From a checkpoint of a small transformer trained on Wikipedia: 26 layers, width 160.
MLP neurons of a small language model. Each row is named by its layer, matrix (gate and up: input weights) and neuron, and shows model dimensions 16-111. Each number is 128 + 24 x the weight over its row's rms, rounded and kept within 0 to 255. Numbers have three digits each. A neuron's up and down rows have the sign that makes its largest values positive.
Before each neuron's rows, "fires after" lists the tokens most often just before its 100 highest values on Wikipedia text that the model never trained on.

fires after: " I", " \"", "I", "X", " L", " A"
L3.gate309:121154150147123143145138133109088139124112136128134098103137080113135089128161140121116137118112126134147149193101098171133100108134168135134114099077169109160194106139155148114145151106131086155113131148131108147119120140123127109134096124138134116127142155130159134134088095163135093140
L3.up309:071135110122126112166145118142139169146093126143125137171172142119120135101159134161092161121147135137141133128189120142132144123123153090134119085117130153109137109152124096119144132116147136117131123092160087100104105133185141142127105093183109184132081116113141107164110101154135098148

fires after: " p", " /", "ation", "res", " in", " P"
L10.gate13:103116115108110110125144146127096111152169157099145136154102084132146084088122135140081147099126130088145112136192173145161124148154146149121098166132162127140136149122086165141138080122126116107149131125135152152093127116107104111138189177118132112094144169114097115128139142112163138126
L10.up13:122113114116119129168114118127113096163150094152181126147164132132140132083127154151126125160148146150168136189131137129102133126119147162155122103124114154114160104090123096114164118081122127087146137099092118118155144093124148126140122093133091166144165115163113081154122094122150143178

fires after: ".\n\n", " ", " in", " per", " b", " T"
L8.gate161:126137109110154102134120169119096140136139131136135127147135127109159137121135119132125116160139123115146145142127147139115168156106125140164120106169119188130112155174146067129102089081083147146160158117089091152134143115099113118103124123110089120121114100139121126146151137167134154155
L8.up161:158119128116121115145096088154119126087166086062110141097135136123133123153125167129110112120109176144185108151162128150100096169118120084130172111123091166122136085104133083096124137141100162099113138117129087131167128157134183121103131135118119160146121052136097137105119109145126149136

fires after: " S", "S", " Sp"
L3.gate95:108138121140093123119117140159116096122117142104159154104092107147077111117117138098138172117178148142101135127140132142129157147132148121097127140133096103156173111126120134120117111103114112153084127096093168133105112131166099128076166156157160089085108121105136111106158121102107138121
L3.up95:095106109135110130139128148144165146163133084099146128137136111167108123137162109145121161103122095132116121132167189146130132121142137180170133066104116112091105139135109141115152096092146106137164117141107150094140147173143118096140166166104119116125122144131156099129164106138118091115

fires after: "b", "ro", "re", " A", "e", "h"
L22.gate51:099162148136159152151162153099172136118121093143176144122179088097108097102109109105134115120109098111165123123150105126119123126133129156161167110098081113131165122092123125120160133156098133127119112095038080133146162098104130173139117132133133107109133146108172110113145121117152110140
L22.up51:114118141087080159121199162090119138101162122135152133134127114148114142129121156121085198146119057122124103134137098146142154110116116117168165118094131095106122164111102097134186097141104111076148140111132105112110136136113093144134152120112141102122103154137131166115119144163142131113

fires after: " c", " p", "ul", "r", "p"
L20.gate90:124104132123103114108119145138137112119103188075175104108130156102094110121128131114122123109179157080151174110158087126148127165087179154083117151117111148106166115126096130106115153097135155171117115131112101146102148160103088108070158158121135081157129100148124148110157128146150099110
L20.up90:181121137124147158124159183157120117100164072109081131090125120073101127108135172111157189124074152141158129118125100176130136153133146159153152135132146164138138159118154105116120128124145137094130171147141091101078141163125156097127114140130104133131143137102155163105125131169158140140

fires after: " "
L18.gate72:145125115161112120124092151150117107129116117104124102147087121112126113114116121152089104133186121150130113105157107139054187131093118158083167139113156100089144095116131105135138114162114131139140111127109143127183141135129170104097134141134138120139108156143129114129140132140149116109
L18.up72:157115113120135139109141099152113130152137126116132163156116162087121161140152127134129152153107081107137102133167129118142145064110131112134151114118137153091136102100105160142160108160186141165114175120106088152149162133131137116120133156146138145077124144100116149089135092091122134116

fires after: " ", " (", " \"", "-", " the", "R"
L19.gate153:137118137126155093116137134130157158104096144085108102123150144100177109160124107124129161158134087110140148168168129099159157125154102104137134092154169136126091141174139137135118106121076095126118103133125112164129130110101135106117136124174095145143147113167102115152113114146136122115
L19.up153:153148139073124103128122104119163165090122112097168127149115145133126129143118090109129134127089125080118139102158158149142081128134178108134128139143124134126108104123112134108133143136129125160112113131135117117125136153104123128103168122144108128116123096090163197115139109111137147143

fires after: " t", " Q", " k", " T", " g"
L23.gate187:112105142125125110148136111126108158088117118132110119101146134110122085124128084143154155116157122113134142126188073118142099133151115169110079133100122120138084143124139073103116094084110154155108118103080111136152136136112138128126110151160150120124110111171121108116110128152153139108
L23.up187:112167128150156097106132142124080122140102168132138130108112157128100137135159113100118121127120118142137162140118106126143140110149113151156136132110107098138095125140119099142110162086133199145144116166090137103095097169144136157094059167126100152129106168138140103123121144144101115123

fires after: " |", ";", " in", " of", ","
L11.gate130:157107108113131140149170116161147147151097073133161132130171112152115137107150133054080136132098094136189116108117137125124126142139132113142157125101131139092103109122106127146137143139105133185142138145117129129157084117153148167152113119136111085110148145129119129111085128133160135150
L11.up130:136115113125080099158145125177112137129150144102121142109139121174087113125136144129153107160095164117070087082151109152129146133116146148128101157115123156131160111118098143121103126132112137119108142144079154120096112103151126100154114143152143131142110117107119134152135084183171119144

fires after: "|", " ", "–", "re", " |", "ific"
L22.gate44:122146116135130134128160127127125109107111127127152103187070146182139085188152110092162088124151106163139136125125127156134152173104109131152134131129081155142121136095166135109162108081128139103104120151092113166130131168079138143099178137116083120138116116145140125149116118147121140130
L22.up44:045120114114116100077122144143107105165139079137103175132099121142113108103105127134162142163135153139143173156111140128150105111114146164146151131150165144099090121104147101163132137169146149111169112123116117114141116135141158143101110139141134139148126120081155099121147121137145163123

fires after: ",", " is", " was", "),", ")"
L11.gate227:104161106135118160114122083136116092138111173128119121155144094132152134156140123169135131149111160164133149139119122122134140168131158111126134130114146134107114133136117168170092169164125155101137094137126144141090099103097156122129167141105086096139114078121125137075117101105161143130
L11.up227:110157127143122102114171119142150149107149160150100098131160158123165120134164157136138111096134112111131119155147151088103190140130139090123112143154133155095129136108111091172163144117139137125131130158102171143113149102132128108114106166118090118107117160130117135129144119121100150166

fires after: " f", " F", " l", "ol", "uc", "ar"
L22.gate416:125125139112118150120155120121126140124124163112136172142126167137143122117105110109111128096118151146099153115153135092094093135120159189155141092183173142137140114104111137111149132087133157150128145114128106118143132103104111162126117120142126088111097148141160143139132185133130120132
L22.up416:104132122134064151144118110108142156133106138156118101051116119118119158153112156101157128137139114129130123094142113161094136163174135114121105097148122098099139123115111129099140141110108134154081113132103133155138092156169143129103140104137140133115120128102152166079139158083116069105

fires after: " s", " Y", " y", " h", " O"
L20.gate8:123126136125138146122134073119151162123104145111154132128166154099156074134117136148108089109155093162146135104122117141137155123126158131118176120118100122162141133137141119098110109123176124174118123122117124151139130143082071147131108098144129127163141154119118131122095153081170142152
L20.up8:131154116123147134152096083137110095129085116174118103126115125145108165134156144106138106116166100064130122103137125111097114133105128081171107166102112165159140120106142090171165128140132120139104127118145128108135088133127147149107144145143153158104115097089119114140123113164130105107

fires after: " T", "ad", "it", " B", " De", "S"
L4.gate203:090133126147149114104186103141096138148124167157144148077117150167074102128106112073116117158164125149142129141116111152126134165135148153115170162139137126137165110125123130127121133095113079112153142131133138146120107123122119178115128109137133128142125186124137164120110085102137097106
L4.up203:133154141156156130128155092144123112135130144141163117146172120120130172116147117111114132118109103157149070156118169142136126147114155138116121111139169155107121111126140115121112100113159127122144153104163160161144132149120145125171155116163120137088155126131133152139097094135073137161

fires after: "ec", "ad", " B", " f", "st"
L12.gate444:120079158169149135129147112138101162139117135104090143115121098144118124098093143142132159143142116133111125163108097116125134142140162122095140125113184133139130120141143146094118127116131131120135155142115114133098147122126085179114157099165124087122145139138135127142130113145132156104
L12.up444:114105132170166159178143087118097160133128105151099106121098088114116126112098159139136158153125090110086119154098114122153141144145161117054175143162150119171108142141125133103114125114144137101159156170115112148121146142111128151140156124167117137140143147128129157170118112181106160130

fires after: " ", "ro", "it", "ou", " ("
L10.gate40:133129132134155176141104145152154146145143146176159143164132121161123153139099108139149113117128126158149147092123105094139142164094126140137133117145125119114163137140130134162128111142115153156121105133119099114105098105125111137095102141118152164169120107148126087172099135123105141129
L10.up40:096147121120099123150120136161129108128124132150188130152117156157093122114096123174097097099107149143117096098149087142135101114121114131163108128150123092147175096087122084108159100119138131138118113084111097118134128133125146137116114076132136134119102143140096143125076104110142102079

fires after: "|", " ", ";"
L19.gate8:110167076119145137122114134087128118146116154144169110137110116082116115190089118104147095108179150124158129121168148128135161133116154154114123113161158115130155146133125124084127118157095147123179100114114124163124104118100136127138124129124164139146123153131095121147117150176107106148
L19.up8:151133155108131123111144167180127110128139131097167122121116111159101160138162113120085139117137106135091121181145112094140123145151142096134152104171123135110144081114111116112135115124143154108110153161165130075158142122146179119120129124107115184097140114119119126124094094122141101127

fires after: " S", "oin", "oc", " C", "ap"
L6.gate407:120168102123122116154173138152144126092097127129174069144117129112133125133093131147142136137097148118111108099129120192128119133129113169151102122101101160145116118098149152124126126102099093158077125162124161151151142069146129112121126110124171139137129132098115193126137124105145120119
L6.up407:095126109103112134149139116136125124089126116087132123102158175142121157102137135086095122112120148123100145183139150142121157079110136119130118094159105131111137115145094148084108127116089126128125116127081129110128106121109114115157131127160157143102137116141127163145138067113119112117

fires after: "201", "202", "im", "200", "red"
L11.gate382:109115129166172147126131093105119111146164120098133125121116158073116098134144115095101156133096140122118109146177162136124117098122118106120164145125122145133107131100120121138119111128133141187118132125105097106139158137168118093149146112148107127133134150125092159138109112145180168127
L11.up382:125095144173134121109137119154152154124113116110156146111108124112161110111155130098114133111163116120094094121143114130129116164093164132195114130119106136146142130175116153133150125087108123140137098154168118145109144134101174095120116157096148109127126089116135154125125103122156125134

fires after: "199", "198", "200", "197", "201", "196"
L9.gate326:101109130111137140112114106108109153086165167134106100094107154070084111118114118093139130107142125093124137151112102133126115138108087134078112132077096098171111133162102148124124140112138103196139129145112145114098158117099132120149145148141139146144100114146127175157132125153177193094
L9.up326:127161104134153136131127118125111122108130095130107185095109120126111105132153142088110114102123104128141094129109111141072103169107139111139113097114180178096134125140116113104104107122126156125147130132139169160164118128120141096139135118152117129106096120100116075098128111124181141120

fires after: " g", " d", " p", " G", " P", " D"
L6.gate64:118102141126101130135127125138144133139143133085150086138137111146137096116131160106106137100109149162127151102131167144132114138116104155134139144140133134120136155099134149141164127123120141094080176154120100130161134166128140118141185128157139160105096113128112158097105078123158164135
L6.up64:164136126121132126152155147132125120169145140150171153141136069118115125120117126136102141158163087105146156141144142119126131147125121173144109098114152151074125148090121126125137147126114151091144162157170095106137137125119120095128094142116084123112118139142137105155115139094157102144

fires after: " ", "tern", " cl", "st", "–", " n"
L9.gate28:126123144127102114149138140131101111117118113110146163121132105139132112112142100140120112136135110148133109124134143132141102090108135162150086131144125155155081115101117142141164113119171138156155105127130153159112138141067076090097183097098136105120152125124092100139153127084142159171
L9.up28:122146104114095137165109126106100105142140090138164137116109129179135113135146116144103142185129102118150153106134163203144104143104129178084141122123152106096155120113165081170144146102104160143147138107142128145157161150139147134092099162093133114148165130105094084126118143117120176114

fires after: " the", " R", " B", " T", " a", "el"
L10.gate104:120148136138136131130209135161124118151118155106143133150112133107165143135172091082164056107148148138165108155107124063147122151170122155129146186161150103135157126128127155097107132113129135107120143143117089176108080098152101139128136131121137132149159112162123124147142098121139151092
L10.up104:127083123079078099134138172159093129105141093130142136118145105144139143135157126119158130191121150111136101084118165157136112103097129122138119164073172134103105188130154126112124103135100128130114103150130149080117169150160131129121170129141104119137088112099129111167138101131087134142

fires after: ";", " |", "0", " and"
L19.gate372:146106109104126138129134130101133121105170130096121135126143118116084109162110140080138130110150136105117141138146155135138132126120155167097116157140126128123138092129151174145090134114151150122150126126152158143088087119050121145111138139143118138169119149127139116094125178149083115100
L19.up372:116134162108103095121071177143151097145122117122154157114196132142130104139111163124138134141127132140065126155090105134165166118117138126128125136129136095155132078135126129118120169127126121131128108152168137092116089144140147087132124170145125151106150114136105100148138180145148117136

fires after: "it", "ra", "o", "ig", "S", " S"
L4.gate81:134104141128144140108146166129104122132157089114126138115120053115153140139146164144093159146089107145115121125136140141113107125115133129115105115161164166095173119092092135166133105119140099152122113108137148137168053142163092142122156099166138135131132140140100102123137149166129125094
L4.up81:147136156105107084106151156149139109124164086087102152126113127077157145191127094156102163154085110106166105129155153154104126154129130121158100117137137171102134119093105133146129110152143091094146137123138131166167116124139145152151123104131074122059154113104129122158148174121083160139

fires after: " l", " d", "r", "ra", "est", "ul"
L21.gate151:153149179114121154147113121100111167135112159110162135145141150135126125138134084153091093135122124103119106100177110111139148148117161175166129119131136141096186124097123137099083130088106132126137109126150167137142158156142133182105154127098133102120109146129103143125146081100145128128
L21.up151:125095127131145102101119153125142158118147082141089143106144142143111096134111120062143130149103136110154083107165126132110160143112149157126147116128141121110173131083106105161089144152141121115141149079107121109082138137105147092107083123119169142133102166130120088102144141130110096111

fires after: "ro", "iv", "at", "ur", "ou"
L2.gate33:125123125113111140158133118122101120113130098099108121129116111111134123175147145093131097127150112127143098121181132123135158135131126121126152180150078150092138096124093105100132161131148119159116143120167091141149118126095124149136107141134091081078110129143138126144107127161116125154
L2.up33:135128113098109126152099117116122139135099143097143123156116060103082122161136145071121113102130107134127125119134127114124162144133114144130117163121103159090134081124090137099147163137155118126098136125153126161133106132093127152135112131129069118111082101136119098113153132174141100159

fires after: "h", " h", " S", "b", " s", "l"
L20.gate340:116134126115174145175177149108149116144067118129109131144152124124128112144120142115127125116130122108151107150112171163134135128130173092159167125110113166107110131121153124101141105144130132153109135126099134145131119098125109133128154091182114115106146113169114123084139154133166146138
L20.up340:140152103153087106147092102163151160134090136148127133133160118131108134155072165112123114120130151073099135082141147113085128137125137155138070119145119102124155144150138140136159136127182139089110124112163143129171124156108091105099125120107125115119107092143125150176156086126150111115

fires after: " the", " (", " \"", "===", " The", "-"
L19.gate355:123068138108124125108131147163147121111135166113155111123142139121109157162077135115147105110087138149102091131100120168129124116130128190163108143140116142142112089136126117142141129150113144121129127165146144064142094114130124137099127155153130110181157164160125154088154117109133132175
L19.up355:130117123150184106153117117118111143095071130092146113155193189150096121138109115129124131101094123099124151143141144122108116151095086122114162114102114103131119107129129133157116143132116110155132139141091150120086142147123109145128148131123111122145148125127149165171090114146155091157

fires after: " S", "oc", " R", "n", " Un", "er"
L6.gate303:142146135131115141057130103117159085087114091120126079090116098134103134136102161160176118134138123123182127104148166126156157165120098151111130139112105080131100105077168106122119124111104092127132152139128147130169102131142112131139124104135159121148121135131092147104136118090110125129
L6.up303:133153124140123112135129124119161153112102128118110104178107080102128118102139131074123109145106139132156138136158141127130138097124103105113110145158145128095138153124078109122142160114089096142182132129133146145103111152125101147125141161146183145104119100120081113114124142147175100140

fires after: " k", " n", " f", " N", "et", " F"
L20.gate268:144099139127166110136159098127125171098153149117113114105105152105094132109157126112099106068126064108140149134144117106070119106116119131055156113131155104097098143145122119128146138142139132151135136133118117113134115100146115151115135137163129126165149194148146138125117184117108127185
L20.up268:126148160177166118131145134119116158172141131107122123115134137116110097137077145136073116115133135107114133135132157129122113143152129128155085099152102084099164147120130116124106118094115163117127130116124145138148096110150188166127152095126136131154126157094189111122125123088153092084

fires after: ")", "\n\n", "ate", " was", " |\n\n"
L10.gate303:148171049104165144112146108123145141076096149120141112161156120146126144168124100138120083151118199115091086120132126118128107137121129140138106094127114134106147095140158138138120107158100152151153149142125153121096126130095098158162157149126103131079156099123103156134132128166171125144
L10.up303:124127105131112133172169100119108143114112105170140110077144121084107086142133133138095135128133153147134132125128134091104135077155158116117132129167140138108093125168157097176119109112096124104118115171162152148115094140108065140138130097069120142157115130123130130141139162140118109161

fires after: " b", " J", " S", " B", " r", " R"
L22.gate434:158091152115163117094127172131144119132079138150151086141100147177140113122125172144131122132126116124128134121120128137099117161149109116140122127128149131128135107137168119135075151124150162171123149126105123069185124129097128151103149162110154146169135113150158138089150142084122108136
L22.up434:124147139131162144098105153116114148168151148123138096122142131140151080124101120110074109136088143140128129130116139192082106124126123160100121138150089142126125151122124111159095186164111137152162152104136148146137136093072139162082179152154157137127111105141161119101114121158155107142

fires after: " St", " J", " k", " F", " K", "t"
L23.gate118:133124111134116109107165130126149140115143122099173137118135176137087150141099131101133083122104131140096152153135116152105136105111144135136091106140139112135115116166117116106139126110123110084139114111112091107116091185122181133145138122145126138146127155107132104161116160122083145172
L23.up118:120112118165116127101160142155144100148124156146141114139131140110124121135126144123068125107151147106161158162127189077150103111127143136147170138152102139089117126152106115092113123131098140152084098089144139151136128123171143107180101098111103091151106144110148083125136097103168123135

fires after: " N", " n", " f", "e", " S"
L20.gate167:160110152125129123109131152118113113105131130088176093110137166185087128141078172158068111094132071115130126156132126155140138110127158117114125119119133113093100149103119089135107144109120138169147130147120129133150128136136108130118115113159150134103187130173107106123075133119172158118
L20.up167:119124150155174074106160141121142119118134130191145088121150147111136109141094114173132125078147121112129151125137123158097127126106183112149100127146078084119153125113169100137152133118157147167116122096135119101088127144141168146146117126105111167162163113121110138131153110068115145098

fires after: " app", " c", "iv", " comp", " cl", "at"
L21.gate311:153110081128158146114103151150111118122129104102152117108140110109122092139168167119093100110110108118147082116137102149156118147111131125176133173102097131109120113118095123122166190090110091163092135117142076090119125127130092140120162079098106095108111155147108124160129150118133118157
L21.up311:149121146138124153159147132114147111101156142129112145114195097164169100107146100131133097119141137099166136126146184163147155139092136141077145133108137120111121154127094114144158140149123123113118128156145129121129130120099132108119118136117099137118131093154141155122142119197130172136

fires after: " "
L8.gate88:137091133104110112107112130168123124133098088126099152102143089148152140099160144103139071105090111105128126143133107109188148127124148144150201159140103152071186146115100155079116115119113131164134120152147137142104154132116154094077125119078101105116161100118120164098146110141135117117
L8.up88:116127117164116139131171120124121140162124135135110162147108138161093116125142146099113154089114126104127170135109103107117106147128147156121146159111135118113137124135087149113097115117167150122150143132120150109127140112135121127127171072090111158079101143108113112128125097108168193087

fires after: " S", "s", "S", "ing", "ic"
L3.gate19:124146173107114140135137182155122111119102130108141097092078114145076137137150139081159117136158121142142123136126131138106168157116164132136126164153164116131178115121116089120159123135128156129134136125128171116113129098124146128160160166160158091072156161141135093145168118128148096084
L3.up19:165124086129137116114119126137126140134133179142103112140111151132148138122094145118129125115127136190125119131190122164103141131152141138089131143120140153084147156123152111142100117095121092121117148140126061149128148098121092137165124139145116163105189175089133113151141111147134121099

fires after: " h", " app", " H", "e", " s", "y"
L17.gate393:143174125154127137093120090104135116144100117130129144105132144106101076099116103102115139084127096126189156122117106095119160145150137136168180148132109133152125149096142090099116160109117126138122127171159099111106128143098148145139119059124128112140118120116161112140082111136159131154
L17.up393:089147109141143141136102167076153116138132134127123118146148150120065122089117108131105136106123095175181115106147160096131146130158126119152161179125102138134154149089138117140150140114106158104104139166151135138153141114154131096120170153118118133090132127106182134132100138126123138086

fires after: "-", "S", " S", " No", " N", "1"
L8.gate49:094136082092122109089150119156092125115152124149142110162145160106106136166158104129175123147172118088121110158149151095053134132129106096169117077119112127155134093088118114112119160147130123101140155151091164119126126132132130121165092085148089166108121124142127100153126120127116126139
L8.up49:121100126101105114131136156199121121147180151076127149099093120143132148176135149095146148128141130116111164119139138151133099143136100125083129111127133142127146133114108113105174105120089129119162128100133136104129076143093157124134097172161147135087175103122117096118089066126071117082

fires after: " S", "S", "|---|---|---|---", "|---", "ro", " T"
L6.gate409:121160155097099107121165127160121107148089077112163113116107124131153134122128102138147126142131105117118147084123119159152133113133179120134122134166110118135138094091091086128116120129110124159109097152129158103131110117165128135143173176160119129081124085125129120153114136117118162129
L6.up409:102118119141124144116103086153132108119132159097122138111116134168146113170116138136171141105169142105162165154146147117129119135121145169110120075059089155144107145104167157104120109122127117129135121116124116120129108167150088141136110148118160218141119142146154107137106123152132155119

fires after: ".\n\n", "\n\n", " |\n\n", " ", ")\n\n"
L18.gate258:145140169118115099125121108136144161134163117135100128143144130111118124077149115117069117116124149125084090115125117116141111117125122124094142135119131130144137068144136158126133119092127106140114099115158161105105131102112168103088122113135066122130119167145170152145110127102143140118
L18.up258:123168152124092123137136141124124155151128098143151179131122153122120112115141147131106103150105109077090124114131107142103116200135112139097119129122153131136180110137109156082117130107159108160138106094100080125135157128111110112119110150098105114080105131120121117127107104125180146112

fires after: " t", " T", " tr", " l", "r", "L"
L23.gate336:139144180153088142114089114115087164129166126125107122117102158121125151141159107154108125146124129101105117084134102162124102121131108144104126156064137196104135144105173089130122105111129143118151110114117124145063145129110147134104144131152135134167144107171069152101125157136125162086
L23.up336:120116115148130127103121139127114142136095171167106138151129185099147104095190134122112158148167128091166135098126117101093139123079115138134157162147122126089160134154130097122124128120145113130119093143116126099135148147128149102141097120110168138116136143138125092137155101122063119154

fires after: " ", "199", "6", "7", "202", "3"
L2.gate272:099140102110091147115133083185123180145163127106074132113113089141141124166139144127140083122113140112115094175129112139137092173098150115150135117109148143160159167141094110123123098102097130122170092137137163110092108139128148139081136103155135130165137145116126110115143145158168119147
L2.up272:121185178150092148102129117182153176137135103092136127085141119169158130166126138137142145099106158163154162085145105114155119163128146144125134143082082165127108142128115120128122075075136138128155109146130153126106127146127122141127109124132095145150130123112094170128140102066157132113

fires after: " (", " D", ".\n\n", " \"", "===", "\n\n"
L9.gate13:160148112123140150105138092131150129128137101116118144115120122134112130164150143149112148145145117111109172144128117126110119148121108107164163121140147109097161150101160150134090096162097107115077135115127107090087116137111165114132114130130109137135125109151174110079098119153140153131
L9.up13:174116157116102129116155143119142212137137116095118114141132114114117132114155104153113165077116093136108126116081184133153115146123169113125126132111132095116155150122123166117164139114128154142138101130109086142079128126114153082107173075150113079076145147150156129109146123127120096136

fires after: " ", " |", "\n", " P", "|", "\n\n"
L18.gate390:156126107100099133142162107151124185142128130100117145156124123106143098113160125112080121113105146087169110153114133098120159149122175083158154117127112205113179113109116128096118114110130140122112135121138145133185118082122122127107141086145110084123141134098171125123130162085119131104
L18.up390:148088121068087110105115156141126153141118124124144140174094172123143104137132136085119132150091123105115143141120138107125179128105166112155149151157121149132124093142134160134125110147126111137128125163140139137114092123120103101045153091109135108128127166080146127133116134108110140139

fires after: " S", "S", "o", "s"
L4.gate45:137123138091080101119157132096130142127111180111095147118123106145118128163144121159158141129121130122107102158154110117100083141118141118160120075162145112121179109097150094102097116142145141135107121126104172088097136119164180104167129143133129136107128107156115093142132151149177110117
L4.up45:164153113103156168124171157149099120137185095089130122145113089108110107177149123136127157120107157131154147116154146136131132155091128177113137106114117104100133152098137134156141142101112136116132167086115155152132118131161102117168144116164136158084108146134084139125182148156099141114

fires after: " ", " ("
L21.gate169:191087124183145127130110116138108147119109113108135179125155096106138117121113157121136113127119139113150104123163105139130127088102151125095121157147142135105135117106116126124107083134094098147099126122155104142087148145180126122125179097112125112106143086075118161087092147122110130106
L21.up169:122095143158146074117121093143145126143098141119135135132190139132140089139098135116094088078092156114119118105107134087129091120092162162117130173102095157134070145143150134089133120112136160128111105108138133130115113130132142132101111087107087151122097120118155152126097116117135142120

fires after: " |\n", " p", " the", " a"
L18.gate355:132099193139114156130092107136164124080090124108156142141127131094144135152091144129140124117107139079057142172153142159133129129095136146187158154126148132142121133139143106122085175100108128105105161117153096140123109129119142159133170150133128116164140124145139085154148123161083150151
L18.up355:090137184118114094139105157126132153114086131116135117135083147096107127157104148106129150153136114117110112133154138126138103128084121076161149084144136114163103119121110152076143123128091134113120135124115119142119096104157148147109153157079083096157124168146108156117111127110160107102

fires after: " |\n", "|---|---|---|---", " to", "==\n\n"
L11.gate335:121106119127109094176126123144154104143095113157133122131134110128103097110160149129124135109131086119162131085145111109131144137108121103109119092163152139140143080122104112119093156124123124135102155119087121148114134132156161128161084107129089128120102163121089120141153153138161143102
L11.up335:157153149126171146156131103169133159144135131125128117165126097116133102091178124115144106132145116171124107106126137110114130137134152123170106111136092132151173113096141127127117134143170148171116130126142121137118117110124092121111092101154100142127123156163102120140099147186156125117

fires after: " (", "-", " the", " of", " \"", " in"
L19.gate388:163141166104095116121111143112115121128119151147139131156162148111122140159099103098136114136107132131113141120128150138088107120149103160097153126124134125123095104143160167148135128147121117132134146150149154094134100065141118133102129141132086112170150130164111141119104119102182130134
L19.up388:161148126132142121135125068110097130131126125126147163126121124164119120110081145112139108140138115147118116142119148158117150129137122135139177096113124145121138135110157149165121134164126143124143143146137168127170112121164095081122110095101099134113159127133142117064099081109144092156

fires after: "ad", " stud", "h", "on", "e", "at"
L2.gate442:089130110095102117135114139123148145115111137104159107140125134129099037121025113160137102130129090097121118140158139118099136177087118094133119091111121127120081119108122126122117154124094102162119112115140143116152130115122144136165117134128105103166139147112151113141092124050128130174
L2.up442:122135136113058131114127128134119153122151144134110206125151143066131148160096094142080130124110106110106140130123134127126143152128131137100122097133141056124158154124133128143165123133148110122118136169167134122124125157123095163127179115135123123093133092128145178149164122124118110086

fires after: " the", " The", "The", "an", "our", " a"
L8.gate44:148144152131099146155159112100161143109119119111161109106080145096166133100132117106169078157149167125170152111084109123131147125073110167141148159118123158129088131136141136120129131130120148132111072132123132156110129129120102107076154154113140145185153154109161099101116154127119155170
L8.up44:133102130138109133099137113114140157147136107077138135103102127106121130151106138080166130154123122139107120150161165106170134120110126137156130174144131144145152147133169136135124076155094133118111058120143139132099142144121116133109140120134094115136068146159076145119102122120143136085

fires after: " ", " of"
L10.gate385:178110096132094110131103135161148137131105150119127120113114104176154139103125141100152149086118092119156128145115131092132161160125142123124119182148100157106134147130121172128160109135101113125119131127160116158152129145149148128093148148139110088120113070127117114133114110114157139126
L10.up385:140181123115135100142159160074086116102134127161113094138220121139148083109114149139143137123105119160120141121142125143138173100115099120163148182119122138117132148162085102170127102134118120132143120131117124116133163122124128121142117101100166119096127131139102101089123108140141097121

fires after: " |\n", "|---|---|---|---", "==\n\n", "===\n\n", " S", "|---|---"
L10.gate51:118118084162145120173149086153108139129120129134141140150134125105082127121167167145107115112165144134118128127132140123086130089125167101114147097141110161126150092130143113132155199102118147128092152111087136140145087103121104159108106127131131164100119160156114132125142148146141131064
L10.up51:136127172155118149147090170161118083103093095114171137134105144069092121109135101129125105130142072133142088108162119164101127123123109139130128114113120105089136103127162060112128128121118165170095114130087139153095123121101110121122124130093119125164122134141100091111105137169153127150

fires after: " |", " ", ";", " P"
L18.gate82:119103141124153139103143144170130095128084140109088149114149127155140129103182126088136128141117097084156169142137138104130146180111178130119162144165134122092127117067093150119103141109093128159102124078125154105101148110120141157142116101160124126125106121131097140146129142077135128173
L18.up82:134131109110142107103147146157103138114091125171133144099132120161134125098132150114130146171076122125148127159144132151089132104139140109099095192139187103149142107109129187127123139142150128160088137092126134145150114167156102150129124175190090122088092104134145099146120111160154092135